Weights of a small transformer language model: 8 layers.
MLP neurons of a small language model. Each row is named by its layer, matrix (gate and up: input weights; down: output weights) and neuron, and shows model dimensions 272-527. Each number is 128 + 32 x the weight over its row's rms, rounded and kept within 0 to 255. Numbers have three digits each. A neuron's up and down rows have the sign that makes its largest values positive.
After each neuron's rows, "fires on" lists the tokens most often at its 100 highest values on Wikipedia text that the model never trained on.

L2.gate440:099162136116112178124138123138078181139084137175178117198134107175056088118118078098116084161077152108119103051103153109138085111094100112206115111137167101129163100150120136172082109163095148115142147099089126115151178133119122146117184131113115105096113126118123182132087152134155115139119122129160133156157123138127170151098165140198114136121154128137076108154166181191053115096065176102159130097111150129129122178150119207112137119105143078196112166155153064118159110064124059135102133132081109133102128128042079176118111127140136127109151101121152092076134104156085098124086118193079148126051197105106147074145167117147120175126162132090145099091138163138144056110158144157154160103154106170103184132135137147117068093104178182186091084101139114133118198122129119
L2.up440:129146118167117159116099129102132133152132125147168159143100139173113120093162127115113146145105160091097145117175131118143077091084137152065088095148133106079135115126152150141104098146131153121141119173136118192184145072139110133158207129145100111065135093145110157211086174164103149116129110148065122165080113149134161120142093128113134125176200104113094150143133077109129138132133150130127160104109098120172164136084187144095109078136117171158110098158115079164085090102089131144104201205164095172168169089107129154135094103175090120105134127144132114102153159124094125086098146116135146080105181104108101097135169072150088099153090154127177122090124170161207136130100132081162175084117121186085137126129082181099099140117067174123074138141112116174156125089061114
L2.down440:143099136098134106102128106137107166095171150101073090095160116115141126062166136154166115107167097168149139213114107107104141139181161135122205183140134142104099163124147126050192156080120137127000186122082115158128054095106152140090093122117117132164170103107161131096171144099147138065138116120147136113142104114119086109156159142070117103060118160225192092104186146111172144156161118153128132181133101131092140106099098075138138113187104123048170147091144191106115135191123145096106122094102165073127115116171098046119126171081137120135062068179085161165079172125143164156137099112112113146127082128103119145139124178102142120093117126140119119166163123094073139113089149130139094133099145098135075154116089091160122084160134096111216114105083121125097102167163147
fires on: " at", " with", "r", " to", "en", "0"

L2.gate569:191152109117164078088107129095156148118106154164154181132115168097152170131141208101039187114072085177093141123124146085140146151113100092130146138083172158180078119137107129155084095127104134119161084162075178138086091102061163116092144109131117134118143097145091093137115181149170100166094163112198133162137141034128096136145144120161153097166163102088146122132135166106081103127161115135110116158139084127213159136102125165081112152173104124130143102155085135063112088162204117099148119125161133094149131119116142161105135057151105147129192176128119149109138092071122123119163176106095121047079099151092124098102135111140119142125195100083167137170064210129148103165066113115166138159116167166164115133130028130132143048146102139099128114090137125079147142096132072
L2.up569:089099128106128079100120136113118181132074188065136173148073156068156157093090208120109132148107117255136104099179146103167107144093065147113136145119110109081135135138085153157046100130128122102142140093079150099072151113122125152108174064157131109126124131196144144094118180155083125100091146042098120108119099135087135114156150064141125105127144112103089178026113125081136074159115074168153105086054125114163114108122117137105113123112123155103173090158133125106124105128177191103171040068085177136178114124133139115071107053095124096118176137100096153127152135147132141119100118106168182154095112183134104113154099186142119147129134079052159121175068133102185098147141145116148187154171088131189109194063156081123114118082111124091123189097108142101082134133119127
L2.down569:173100128160133144160167128080088095186160130157109030129153146172108071133117048186187150099179097078131131175073098159100128101123182130139173084199158145102115125115166121159163127110160134159105149097174090124157155108137118114151092124060106162157096135103163125120176104077163130072144095171156120146093166175145161097122076162114104162124089138118187097193103117169114140124096146104125176144159179133100091178102150109189161111083144130125089174119110082115149146109092118115135155162150151107106164115188143134172150153119133170136089138139105141131118178135096128153166137116112096122167132141167122087136133087127133100144141139170133158100205104118091113097131152139119142105134133081089157094133165132124122142104145121142161125155136134141138125167144166
fires on: "2", ",", " United", "7", "1"

L2.gate874:115109155150053106166143192090178109144125093150101120113142093179110129134141097148112137125115136098137136070103106118024078154109165136142106158133136079074198139114100099061126131097153171139123092138124073149095141127121114070075117148124126085068144137112156161158111094178136164108119155109124155102111131119121158091116133083135139090160131159133146073119136183124123099148110119110151141173083123107087123164155093089143112137100181132097130076155159151141103125106105106168111183143179169173160140220052077132146164143120114109136059101099132135097154102143094088177109152108137144120090112103093150122082158068125120133063134132137096031108180159083193076121167120146089153077152158160194174045152107179080099131074204145110141067113118184146130139076103072
L2.up874:139134106121100227109139152108088095173138157174076157121186113141128137131113120072082066135113154094090176166097138172132154166071096103177140094118153092163129091114119160208168131114123161098161131168115136152144116102171108110079145142142115127119061103133146126141110116132135085144149136042131140125163138121118113135128140113134096142105144128094140053138144184154111175139128165111131188095077155112099137142059091100102126136086144080148095111134126113135141082130159174106108186094159109138094165185117087159137109062155208178131078179130127145100136216130126176081160147061133108159099080105104105144133142141114127143165223169102123117147130105139174117101121146177141158149156171152143188115122134162125114139148169193167129081094104096104024132168126111
L2.down874:155107173153168077164156075122133148104121095112085137071127145124136148121120129155178129135144087120107132127133090073099135153185153162108148161113071162123126135115169105064138126127114121159078136143140102157140148158122179170118092166124115125161177147146155095085122129121095156082083089185140063105116090099118105138138051139058184124109134162131085168134159105087155139072107087134090167102156102090122159135179104142153166105213072209080144087128165160123123234122146088088158062066119130165121091093209151107137085170142100083112144147140130078159051077092145090179120102121141108172114147136137109138153106121132152139156105081190097090112160166103118128149155113081094110092090123128134101231120092102100124124187117085120121187121120158156150174134113121
fires on: "2", " with", " at", "1", " in"

L2.gate1413:120071152135100184105155110154098137148114164129128183057065115109120122155170137145138144139137114174143134148132189054083128157051102162140146138173143204178123176158122100127100126103128123192110137180130116113124113098148138168119168114130103052104121142089084202137131142090189119130124136102187089097129131057156237163136157171111092155063061164073109125140133176152138143086102134030113211118158168111109122126132123129096107102092155098122041159136141104100153146157118112091142084139102149124151165153091090189134108081144075152178118086096106092126143129161162125141055113112104149116122123169159189068165073073111136070128148128153124125102139154105123106110117113129137185111146152111139119089181107164084130140111144134061140073114048151091114171154169146
L2.up1413:119139106149148115109091110159103150092130174119175143070082152079081112163174134136136132132127092177157120144153163023159138119056089157128120110154149148166136156165155102108125081139093063125101100121125113120119124128105128138142136084115113059147109138137112173073136186116155153148165124113157122121157100101090198156149116112123179151067102164126116132104144123151126128132121118049134177126100156117134114096121079116070105121116123068093113159173153128072108169137074130125127104088146106098171098135079125151133076107146071170123149116089090091063105150199157172156083157212108158162109111184186180104115080071151190091116177136155158136116099175114107132195113098121106142117126110088103113114134123141128121106087148108079106056127129169096143131164165145
L2.down1413:166101075090132113114074106100121124127121125083084099098120145127179146071090107146064133149124219130139131096144107123089065133133074123118097125069186151154154097226136215094144107123102149098149095128153115150160164152139143110167114123175114083139173124143129154110155133153151177142151115128154129150126122177113127101125087063155155130120131112171086141146131092123106120144112124227085099154107128093148111117145129097162111090111140138141174083113128113092087089159126145175094130073237104095147033053074165134131104133124159087107142123147134151038143090173124139148120181098125158190119095108124141189067115149107154158129130171147190154120157198118118211129192064088075127153144038129111063173135106131193158108151147124154083159112075098124179064110109184
fires on: "–", " –", " (", ":", "born", " film"

L2.gate665:130115160159155171051167138144129116104163185143082170132111061169139140139192130109126102147074145057158132099126155126119065054119136170125151135083165155145174118137159117129148109139134090141127093139107143180154184095169148129106230121148136125144073113123120117125133102105154113110162117114158140089109147138135093047119139088177139145127154148066154135143131123162111140111045089139153119172087128129069154081134105136124128103134050123108117131108120134174118162142125121141127168075106119095133203118162146153157037131098088117141177188148119085118127136169160124072101113197117151091124210115017189168130137137134110141121121104142099143128099147095120148099189105133149157116109177144118072158150163083070151147115092112146114166114149136125125134090086130
L2.up665:111118124165107089144110160123180153151141152116112145175154131174121160131149116099041126098049140113126118114109150150178118110118110131157142093222152143078159090114146113204071157163125127211175150118086106172166165159154167165111124138133148204123143152113109153113121127125131141099137124107118122096128164191102157155076109144190138160134186103175074133093147114109133128122059106147136106121055103149101121127164148126131166109073061143185142166107123162138140136166083079110100148169219106096147134149151130101110077072196111114140103120067144162076131098137165122102081110103203093066145180163125119158100109123159130150122115186115120210102077143132090125113137127095146166156126093093139054103182135060116193169095106157151136178097188126071134113121155150
L2.down665:107081136155090127133107112103148157174131097191192096092125171155175117128113134073157147079162123132153122146152109062115119110122096099162121123112085137143145151127138098079157134162144154131086129107126102111136139183156115138107082131156142082150155145125119121089081159111120120166113089092148172149159084110159146125154124170129125129112125096132171136138091111168102103169216095120131112102117102106194043204162097068103114096175228123169100128137170080050104151086086189091133114144140147130119125151080160128132156133130141120130082088124092120146086039107082142153158148105160127166151049105127209136072158099160208131098129134169136124161124191110139156095082141133102109112143110138085156113148120170121114134161135105100146089134118173166147167124154165
fires on: " of", "-", " on", " and", " War"

L2.gate408:121161128111133145110172104140098089132131138163129091127110170159091136163133118131124192116121120156160158073120126121159125131178166116152138119086145142115128194172157155120170186112116102092155175092127144095143104075106137170119128150159133155157088105124148114129120101065112116130126133124113137124078225099176130149056174105156169124109122158107094082142134180126162206102061107109094119134129133085128164123127172151104121110073156099097126163101106091118161133122125090110120059173111086128119193145112146054141133122126156091087092129153082143144140163130125121151136190123127123092127172172077116110203101070134123156158145123127105080216159131185142108113157146155116141133136141106145107079154115094111154104136167186079138140118117170175119142149090069
L2.up408:079157072097081110104121107148048086101117184107149109141078124116113111143082124110155168140096138149159149113114143090178149131170164113181079120138125107106101158133123159140172098151112108107102108102076142146120095121121099148089114149137160194074072104166166094129118114197149142112069140102096119118108199127094167182074152146168152084099096112159117108090099105121152113117092108078166111105133124123147176099153151119122105113060141078079141127102107154134091139049143099190125105087089125179163151125136172137161089110117147069097073090128052158164078141132171133111137191127136094157188146173139116118108118137151110124116123115043121089141094091169144196124113133148105169125179145162126159118135177034170176096117116148077070091096147178131140130126145107
L2.down408:086106082110106112123093113081178122158126105096087133099141074116149137099141123130171098127098199158121108176084163145093135064085117130152153159191130111171096148108162132098074095126168151151104111138149096148125151173111163173178102112084110131124115123103113167102163163182194147099106157128111141184140076070174162091161064136115122108160090121129183153160148108118117108132197182148115143131198114136114164148175036125173156132117130142124082154119168113127098095106085130171152167092166154116093111123145069188158110116128103136135136171136123133175142127157118076122091091102093153114135089113113131169067176141103112087075091098097153105082053120085098167121169065046115141127105134089127161133109181089104125152117120112135116116149107174121142158126091119
fires on: " at", "0", " of", " by", "9", " on"

L2.gate1635:162140082134113145090135111169122098090120091150107135077187091168178089130177119157143191139090109135050173105136078087147202157175146117091120101137086170139096171079186122104123160145085155093158075088109120137115125100131101109135170154123103168200107126098140154091125155129118109165140131145126177141178193163151107136112100113151131155107111193143148065182124177176132110133140078125155143140122181119059147082142115111109107115109110084165099151180192089071176134133086174160122169157095084176113132182189109104140086124140117148076165114165121078120150175163119100085176154117147128127138075138078107135143077176124164137199132167155089077192145131151157149143152149224146139146118157115087184070097080087135146094118106124147100084173140147118103124119101099
L2.up1635:188189100107114117137112135069130163144130191087101125163113113146127126080096159116131169147140151038163121125115129120091138157102096119119079172176219123133111134146116140117138105050112111148109152125144172111129070151140176110180130130159110104074120136138143056136181139138120152103128136099162128107105087105114116113152104141090149111172105094081132099147121155058125129202144126068099158130149095097111145130157147151187148199139104149157148140089144160141078179168094103093128150105126132149170116113188118137172172130132104055110189096106095191140171131107125113161126128068111094091116139058145141173096165089119153076086070118182177160131130090156166187138115122074154063095143069110174105133131076187086116151163100121097093084146158150141126129128145150
L2.down1635:133132130211136150102160152159095133125071165142149096141142139125169136167189116167130152125142098185109096131144164051178197099160150164168153079133083146101126146097174159127137168197130175050135045066083087134126120150134081152154151137105128108174114116171108141110065130119121089134152168136129136162087138182180110131092161138114104143098141147132167114113108123176143134033075130163215145142109141090132177153107124110049080086113134086079099149168190113116213152113137165122136105139085099147086100123124139123097087095107143196111082147194109101119084164129131122071078145149139116146137065169113086117172026184111136140165176135118144098151122158165159130119159118238120134137162154132074147119100165042160114137109187136117116178179116106121066103109134116
fires on: " of", " in", "-", ",", " de", "ist"

L2.gate94:122088118147171123111127137150142094131128171128124092153090137106108138143140149064178159065093113208139077156112181110056155100120088129092129155120114125201186142124154138139107140114084103139147087077154124131046115132163103097072163113181144100124158114094076193124153061097194092183099174122088154154169108111127133130140124102157117138165166121158161121173115106122144121102113135123112101100196132176155099097154072136075135136140109130133144162106122187100131142128189119185148080112126128138135130113106148144160106077122082160148147104077131105122127143129127154135073132126176195094127103116110180124143112151107108149111116148176028153148144188106114149161085119191114118145122134100099168103112119081093151122160193064161088152122074103152146146140139103
L2.up94:119123075140143150038098147122153098089127166126144148129117222122094115144152159119126125082127135222144164127183093105146181131149105112099160091107176116186139162067130117069135202118126095185145151101151100101093063087093076145065128143085116133104110080126095147105131113169155120164123124105158109063136115075102118200062155142151119090105137127200106128107161082122125175076158105133098145109117084138126130114136128156128084065081133135121107147070094146178161094183085143138151141138143100107118120106156112140149152077191206118074131105087109156130160120171101150115115190180141143192110146155129085125138107135129142164139164214149080151152152174121126117175123140117144106183082122118070149046111107100159143118062137099105123083156095144118115142164103114
L2.down94:182145116108129153109099106124169116112106144127140076150146112152127082095123103087108141148124132078111078134120156113145127178105145162122158115093113093096118106111175098136085137035123124140134104151113150146171127138121114151126139130087156119122096156109157131149174137107055144108124099084148152238066100122132125116141134116102097085204130113159142164134147105117107073091135130123127116158095159120121137190131162146194076166112162194126182093144135088184131105136131111110140102168144177174086166087115078128109169118152135137145109216134064156122152128115136173188190146107145115120160149126187154189129128106173079109145138142152166144129097096108178152120112106126139088144103147174157076132155115177106139118151110094166100121120157065113147136108139122
fires on: " ", " (", ":", "-", " that"

L2.gate741:094067095116101095092075138172113131130103138150107110137154132148135113127194152105085151095101104090078081093180136158172142158122115105089130086128114176101117161170114154082143105066163109143138139121123191156140106154147127103077154107167110135141183167095098125125150073108075197146114201158084124195112129125110180145107130114125121134122089105158163067112084105151139129143089162170117100134138130141181153116158115147114154141146103108127079125135160139107095126122115137081131129134144146134117100170145144099126127153112105146122156150052158084084134118153169146097167065101211153169135136088052129071114193119147106171150199148157115167123120121135191144098112081207115103112125181086070199097131142163144152132117110124080120170158158076089086104090150095
L2.up741:101131153135103124155115141138152134174158113122141105134098111195130128111121073131137164104163131096109165155152111137118121120125101112117144166122145124123146119095155147122169097096127134109116132142122144158217135133101140141168184143123161080168171097122150133130134120103101115108139030105149181155165130132155163079127109151116127165162085125123129116205127097129114102160110186153094137077110169116119216104060148181182119144109095112164121218174170143137125163090121141101123135119071130148098127110088129107169134120094099138092102142187117074133156079172115110081131062119141174104103125121119135133142120143111131099117103089122112099151119080115135150120141148134145113151149081150151128120137194141079097166129149182145085182120175116183101125194077126
L2.down741:123132095149133077128098124157115118147158078131091100139122121105116098111100129133135101162084101192100108122112105090147149218162141162137144148148144148133158170151167141080117161110155167136184096063105100144156135087092116106105073144150166110153221102108155164112157074161120111136200170095126131128111182072121153117123140164100116146120114100098098110140096166124159130232113110105151119152091109087109130094111161148124132071160153162136095135185082129087123219115172169136108133107109088130110164213117169131081084135162144167130107127123126120158098096112109148158086217152158142141113085116116129167079041136118143082096134155080157150141071169110141149134105138180107102197112136125072103086108095089153136124104126082089058173081229138111146090162120124
fires on: "-", ",", " to", "/", "."

L2.gate595:167123129129115156118121150115120147103133111135112084157139141156122168155109144142081159106083122097162074105141122136109087056118160157159180167193129115143112093097140183171096155158123131136114164124100112193110117028144162111108118167156155133112103080135099115144131108140191096158120157164162088079099121137147136169041160133128148133090139102128091109117112128134114130059110135111107146107082089113159069140201129191150184101061088161167039127119053151136150139127069141106120119125092123126184123166123062126082075118148109118093145121148126124142159129109094100142098163130086129078149215133121141110137121135089180168105134167102125131146137119118103121079145070114111143120103063149120100076145104104134194150077202136058137168107085137118100106183170193
L2.up595:146074155108114135080233165150121135151081183178159109141132141133138162124126118130105090107101127135104101134160137174149097078152107150172142137172198111147120128070128178190081117149169124110156125165105105170129161104112095157128110155163145142149076092100155114137203135199140074165171148201169145128115114159106166126118151182101117138133090131121113138111054140198179065126117156107168108103092121120134130083209144185073156108166157172117121106071096131134110140133143144164181113147066088077204097137085104090082049127175164115076154128152102118125152132094146107111133122113120148080194142123199132149141079136097173176154165161098150161097089139124153145095151144163092180102108082138109094114145124089121194101065103119097179177098132158064091148211163118
L2.down595:074104150132195098101137195119130137132105169166118103124132146090054143139182098071124139114155151116079165146112138146159121099150148108191137112145181168127156147142181103134115106047148119096131132130128124128068165125138085128139133127141117149138106134095159151160151129132145132089137089101122202149132113137173129099145104144167109167182139112147085118162171124143132044101138136129147142103181186152119152117108111096109119085122145093143111165195163089098182133160200167104105136099143166107098106151096062104134114149104125106112126123118151106125130101161098130111119150154135161152157071102169105115133131147148109130124156160118151143158111105165085132157117144121147128065096079126128063108097159107134131081174143049163155161148153142119114140174129104
fires on: "9", " by", "–", "-", " of", "vá"

L2.gate1679:140095110131088110155140141107144172108106101126139137152191069134094200160125152175129209057137121098213170058145145138132092127131126135136140122125156110124083203091111131145103122138066140129124173100108132139141067090126142117103109146120094165177100113135100098151094138106111102146177156074174115186083129132183091157101150135157165087153126189167088119164183162127142119122123090077072081133184140145117151149113143180121133141143139122109082176105126175132103111120165088126140104131138080139133156146119106133154171130109110124194155089157110159103146131146125071197110147083076107115072126120113072154134120106111101082117140127114178116100140063136172091106085121096142184127145164175121147098218134133131062095131176182100118088104133130123111183119145071
L2.up1679:151127128137161142096135103090121112102126236116130151124110166157122159140134185129123110207061034154169174135137103110139114089108078127074089126115130166156076174137153119131092128154148128136077108083032142159074107180126153134103112085129152080141135090131117197120135148117163086154120173147210121118094138064130114164100120182184150122178166115067101144110132143112121088115103090152104162110112072113130100125175104158089147091145130148161093129094126131154150121155108170129164096142112177080127104119145123140113083128169137162096165158061160143082059106173132132128128079145173129113121112114094132156108102105132120156140132159176095129127048149175189079208100072161102142151098114091146098083130056088137130134088152103098141123160158139133155166168132199
L2.down1679:116138151141101124128126182082088183144137121119098089183157138085136156121152118097097153115140127119173107080127161186094118123151144102131182140123134121095106149050149154179098117175131111130127137132122166085136116082106108078115074142121109191099145119172162093121079121200118112119189125129177037146103152186122125124160096147169162138200083138073110110162110127128137153140104106095064103129105181176166158139082154182129128170138118146102144142103068131131114100137119075092166086062180028135111193102120073166146160145173146133217138135124120155083134151118137079180128156069081085173108164112088167151165158166097084112100118074078197167110187083097099115122162094107143139156150104148088128148174106135104077096161104138131110109083106136076068150137103072
fires on: "1", "9", "8", "7", "4", " century"

L2.gate1838:205117148138053170125164129117171116114156124132140098087159117136142099144116066116191133111169085100109137132071143175088129081166086112122116095097124110086132167126140157154108151148123173127069129116129116136078117074134129059137126143135196108099100063150085131128132134081206188164100104161149171161086175130162150109099112042118118146153111154100166059170150146110138124126125149138176145174126149072050125091148135195161122114178152090185099193137085085072171172111156120170128079111071213099146143162134174124103112144127127130103171139167135172144142167097135093126104126104105108118169067136170114143183127130134113144094148059153155041169134159102074137160132097162115131126153161155127181105139067115150105090126133164036160094129145125146106136125107139
L2.up1838:091150111051129166111177154091151170147140105067130199203146067122155124054194151105142155151079105094121183146122156136131186082138116132153172095113152110129132099180068146156113147162160154132114154151117132245152112129128185097129119198130106173084101174178117098147109083157122113082171128104163098146172128090093162095123086084073136135139181099163204110104133087145176146190132106147106192113121146089147074130175084134133104159122070126176167073106153164163090134162077189136140145151106147202115108088124109140129109180140154128158136127123126075110120155156108126079170153118143148159092128104109144151129145082144186125090111156229109146150110121199125135183141136158147124114152137127125125012111080113144124176091122115143102145111143121127120144032120103
L2.down1838:192083113197165144139169141100148068084149183103142121047120110148094146207094206153124071088194096140148055116088157122100172147095135159091100068224091154151136176113065129132133122120117122132129103144183201103169146155123109160194107109161068132173127122097182133109135127166095104098148098127118171146077091187104112201115174166159123135137112133112109152077093119145174124080133156105214126179103141151121132133077138201058137105166118064139123119126161112163201150168148129114156157187115121079137091116160108125178114101128176113081139104109158199125113107097115173129121152167108103101115138143090089119065075130121104165128105205110088121135174144109137166114124118161073131154141131096184148180104149116154127101136132104122170099131106119131098057132115092
fires on: " of", " by", "ic", " de", "ile"

L2.gate1948:073103170125117110115070105131164169154099088100104127094098155147132138142107139174104127103151158151127158129172137137144140119144130128129107176120117074140156154097124073190198077110182152138100163138080127107117101117169122161105058112189128111137122114153140133142122171118078092181124113131177105063157126089125136127164137144143168101106115066122141129141133126137143088097097177109158171163161163151098129154194140158125182132117161144092089127154135147104131117142114134109150122128123124099152154102115051115125135059119124185072185091119161159186171094138196177153078123139093104114143121164137111105113085111120140149119137119143085145129075163173161165084151099127176111106143111135142126159108143064137117114139164141138109129119147097086115148089134103
L2.up1948:116119117122096131104203140144107090144086199165106108112084147103108157149107101124110126130123122125166135133119118112169143176131117082173105183219122124082164080167156128153099095089164179142160110131102037132117084156084158100122122100121087145158142096093145141102109123087129086194118126099107135121160192103160150175138141156166165158103151143184094153147118131170137137101125065095092137086126133130134039093142140079122107094090184056110125143094147110172122109141117099115136123149086087155085163109100140131179111106122141153063125075102138130105195131222099129069107113108140087137063139118169111103114112116134131122149119232106124096119172092134102107181185109157120064155131111149176178149114111139160134166135169161191144098137100162144134170109115068
L2.down1948:153173076115175150079119117113112115150060052105104134124128157080117139072119177103109234131166183182149092112122143146087096050150152111119156138141137169137142080156086126096121100189129139113167139135075149167125094123117125196181193105127162120091169103191100192131134068146168118101124138118109093104173108125101129088113147114149143127165152103134098095110169105129137148116131112121116128121092181110166127132147139135169155156146125156127136163153130082135122133148137126140080162143113177185164128127128136115164081176082091133183126104146177145118152100128124158130133141162202156108093118143092120142089088136101152106102150106066115073127101111187175173110112118117125148079077099165045134110125111143095107148206102073113113127184095158134090085176150231
fires on: "1", "8", "5", " ", " English", " British"

L2.gate30:151090106130109170151154169102122114182194176153094158144156115126128164152096149158110108107117097140153114137081148125156150188082065136141110137083150170134101140122122168144077108144113155131078086134080088182095215144154135127120156094154186161088111130117077192176107085053143075151140144081114131082078084177108161091175129156128081116107165167151149160084148102128097158117078117110078151109104077126109074118167126134124179151147119101083088065180099119132126146120103122132111075067105193125102115117131145196156102100099094184138140106110122129122114177164161103121044124152160077138135119091106205152133121083111085148165170141176148105085135134092117139108095105097147129089152173149033090139119135082146099132084147114124209180122119117074091156142109114
L2.up30:144136121073155124108082080160166134107128105128120090110103130126165085162162182156134128062079117226151166132079109134114135175112130171126148122121064137169119180144164141127139153164075153121099111095139136126035170114159126122109121110131183072119108084141087128084194167149106127141121120167199085120125136084143064065137147058160177130123108137136163161094117134130114107113066032090116164132136127108202147099137134093117078043153135140110132136115103161130165161178187123129121111162122094072109134118171133131135141096103115151109148090103109111178139127104148090140149174158128180107119080083107138136081115153059172104114116091083111141126123131183113157183107147206146172131062125127097112093192119057105127110226195127123117046156066087133078136175176145
L2.down30:150196128073110121199132133137163117160139166123142125116112170138141116084119127082135113106063196106096127137103138105137098114116078124133117145107144120094144153144180115139072082094120093131145121128163080104131202134104130109101138125111139097060111148141154135127199102126145154137123161090109175117083109115143160111194109181139082124120092189152152160179145088104131084170113099094064135106108090108082110063140193125106148128177090128121084076141093113129081056122111126110105125081109217063034167085089091118162136103072108116110123104116121116104163155161149123109132122101096077138100143105142079171146124097159107134125142089197091098082129134071088137111149140127115169086123137130051114084096145158101035106059136150169180129128113131136089113158112117
fires on: " of", ":", " ("

L2.gate1003:141129114135133131152145096116127093133077124168135170129092135147108193126135150144187077148103128089091075161117123127188119162137130102134126123124138096173179101123078146138120114150095178095147123152157169134163106127151179116108146109139115084140119149096093149223104164132127102114119122187180118158096137118221092065124126115163200130164147090121180135147150103107155117128180125083145071114145141085140079106113178129122103181131086151122161148103123105079132094131160102135154120072099176116107220153127121132128125126146114124187119185171159155103176097116157125112135124145122095119104059157080124112106195174135093131154101085107173108138098115094175095146065120175067131162095110187110126153115097196123158122095106108088073154104125111191134101095095042
L2.up1003:148123096098148132161173114169130091063125195173083186156103148138086123116192131174150084154110150075133063148135128145118100183068092159108151099165132093133081096127179152074146110175104096163079126110144132149096182139163165099118153075133074087144115178159122059137108091144164144167115133137096154097132145101115160099110146139138110168116131151186167174118179107116155098126194136132156119150129190173091058124183134121086073190132117165072194156136163192161081137142095155108087100056101170113160125127139148128145082106155088088111063101136112150125145152147132169181151130156113120178196154164136143118079141158142156201134105124161070121145108102113097119113127082104106091095162127104098145168074117114124109155147108050117159073131159171129172123115127180
L2.down1003:091079098126083114168095130132138147101164057141166044098103099151121116132122164137175125140145089076120140139125100136174095108116124091100141082160120156147201096176164136117154146128122138126160141109116107223139090122129062097161147149088133144103080160172140186193076163146130102060169105127127067150123144128115119148135121116102125103147104058145142133149130082145086159138099125091175163105098204089089169134105144161154124198107111097096077122173124148159092163041161078109131071164125136145142122133126113122117152125157153155183093089168157135128046115148166133135123105064148119075108134225143068108156147112148121146168101167125107197156153094106128117165086136185147178155103102151118185095151190149152143148078079167141071166099134082179168162120148120
fires on: " ", "2", "7", "1"

L2.gate173:170126154137127179136066138120119118127193145143134112080121117115144166179102174110107140103099069118111091123104115121111120141124133123113117111100097133162111162135164117164162139127141132162078122121129147082151148142175101172127112073154098105119161093107059221090084121135129087116139099085145128085115183138147197102137153139128141141073150119102125103110132181147105113098124063080177068122079168097099139119187120123068148137148106147097111143159144105049130157177119142153158161086147202092150179099107163106180130166105117155152156083073113184145162125105123161141137158124110138108084109139146217161123102115096130117147169072111174103109122160113165125138078127142060131097097162092160148196082116123152089132092130098069084114178109126173126156192114138
L2.up173:113150155125101132081076186118155125110142173115126121116092141159157141126131158136060126123141151152143187104160170098103137150160143151127101133099153149109144141095118133092138154179111091130143157097099120080091126134150108098185123214124129085157093157146094116088136164101154193128112183062149115158152098095123135102150106109165137132130126143129130113161173128129140202153066145133090195046149124113157136117095139134152099130111172114138133119146169125122082120141099185182091122141138092114128148112127115140183115145099083139095148123055127087119130122153188131176097140169162143180143090093118158102131106130135137138119170131138076119198182091067153152060142143094168102131132115094172108122121083145142110172147147115085147122100139140075125056123151138
L2.down173:136171101095117094139137050102154174075127130118145130127051103156165057125119187105110148119143136124110120134136155104089054167136130117116184184079117138076064147112144144130113081131099117131082090121156157131064125181215116148138083136083122111099099099093155154184162119069082157154138141104120000145129167159136092186130111102164119179170097151091117166163143176096111187114148098087124104119085136101144119057174118153158181148108122130142124103171063178142096161163108155129102166170138123132091152072129073116167121099150138154088138098135160108113159085140139164154077139132064130126113116091122142162115142174164089110146116103120124139128123134113142141134102148083194109170139127108206107193119145173142136108109114154082073118123172109169129167121145159
fires on: "\n\n", "born", ":", " born", ")\n\n"

L2.gate1751:098171131153091113162171143134126132165125079151055102106130124179092090145122123111089124123113177081110125154072099101128066111105169151061182154089135125128170107166173066135109105150132143110173127089109182137110117151128121135161168122111141154123159158090166149174138035129105122124110111144094155153142168136136112101119143102129157138095121131131146093146106106126118173130164171088139090185125226173009146097064129121182161139130120099140137145127152133133117194085134172167143123154192149144127155150122085118154152108055111097118142138110144115131154123179131113161154142054161082107110112102115151083150136080146074122093121137149113139132182116099151143109159110172068145136138134120126161176147092156141086115093180090122118191120144097182155169125151088
L2.up1751:102162116093139136103156150130135127101101141154126149136136156153059123086192100199148149157108137121184193145127123138129127134111169131143149148102162131130114073115158132160127132102134086119170101177127170128096112113087088144127196099127156134175060171116188121117202108157107165178177161074114189126127144162094120143126174060077116124066106105138192114139136093162120114144105116071181146144145132186103124111139093162112159129140119141114132208072176119154115155169082178113105128157145102219158114140220090115090119079136080110119150119148107077142106161162130138108178141131136144134131133092059144121189115128171160093145114216173062084175097124111167173145155154179134061136130151124060170143134131117134055049092153118122101134114135190175095159081154130
L2.down1751:192038089104152147078138147110097091185128120162175083150154135089143145191124146075106183156108197114123093108108142096163173095185089132144090049127134145102103171162195149129143192118148163123121127116131088133137092151132136104118077144156159141144190086158099052094112032130141086119150116146154137184136104175115122102082133123152154103157128120108140088100133172093104162098151192141127141141170117105143127147132139146134134130152123090122134131128114126070163201129124164122070080089130145120094136140151132114034145159147200145140113085156092133134107119164116164122091132206138096094187090120131153174165111150101110094106169132084148131190092139162133138089083133051138104163156113131110151098106129133136101111172106088125139106168097138116111094134139127
fires on: " of", " to", "-", " from"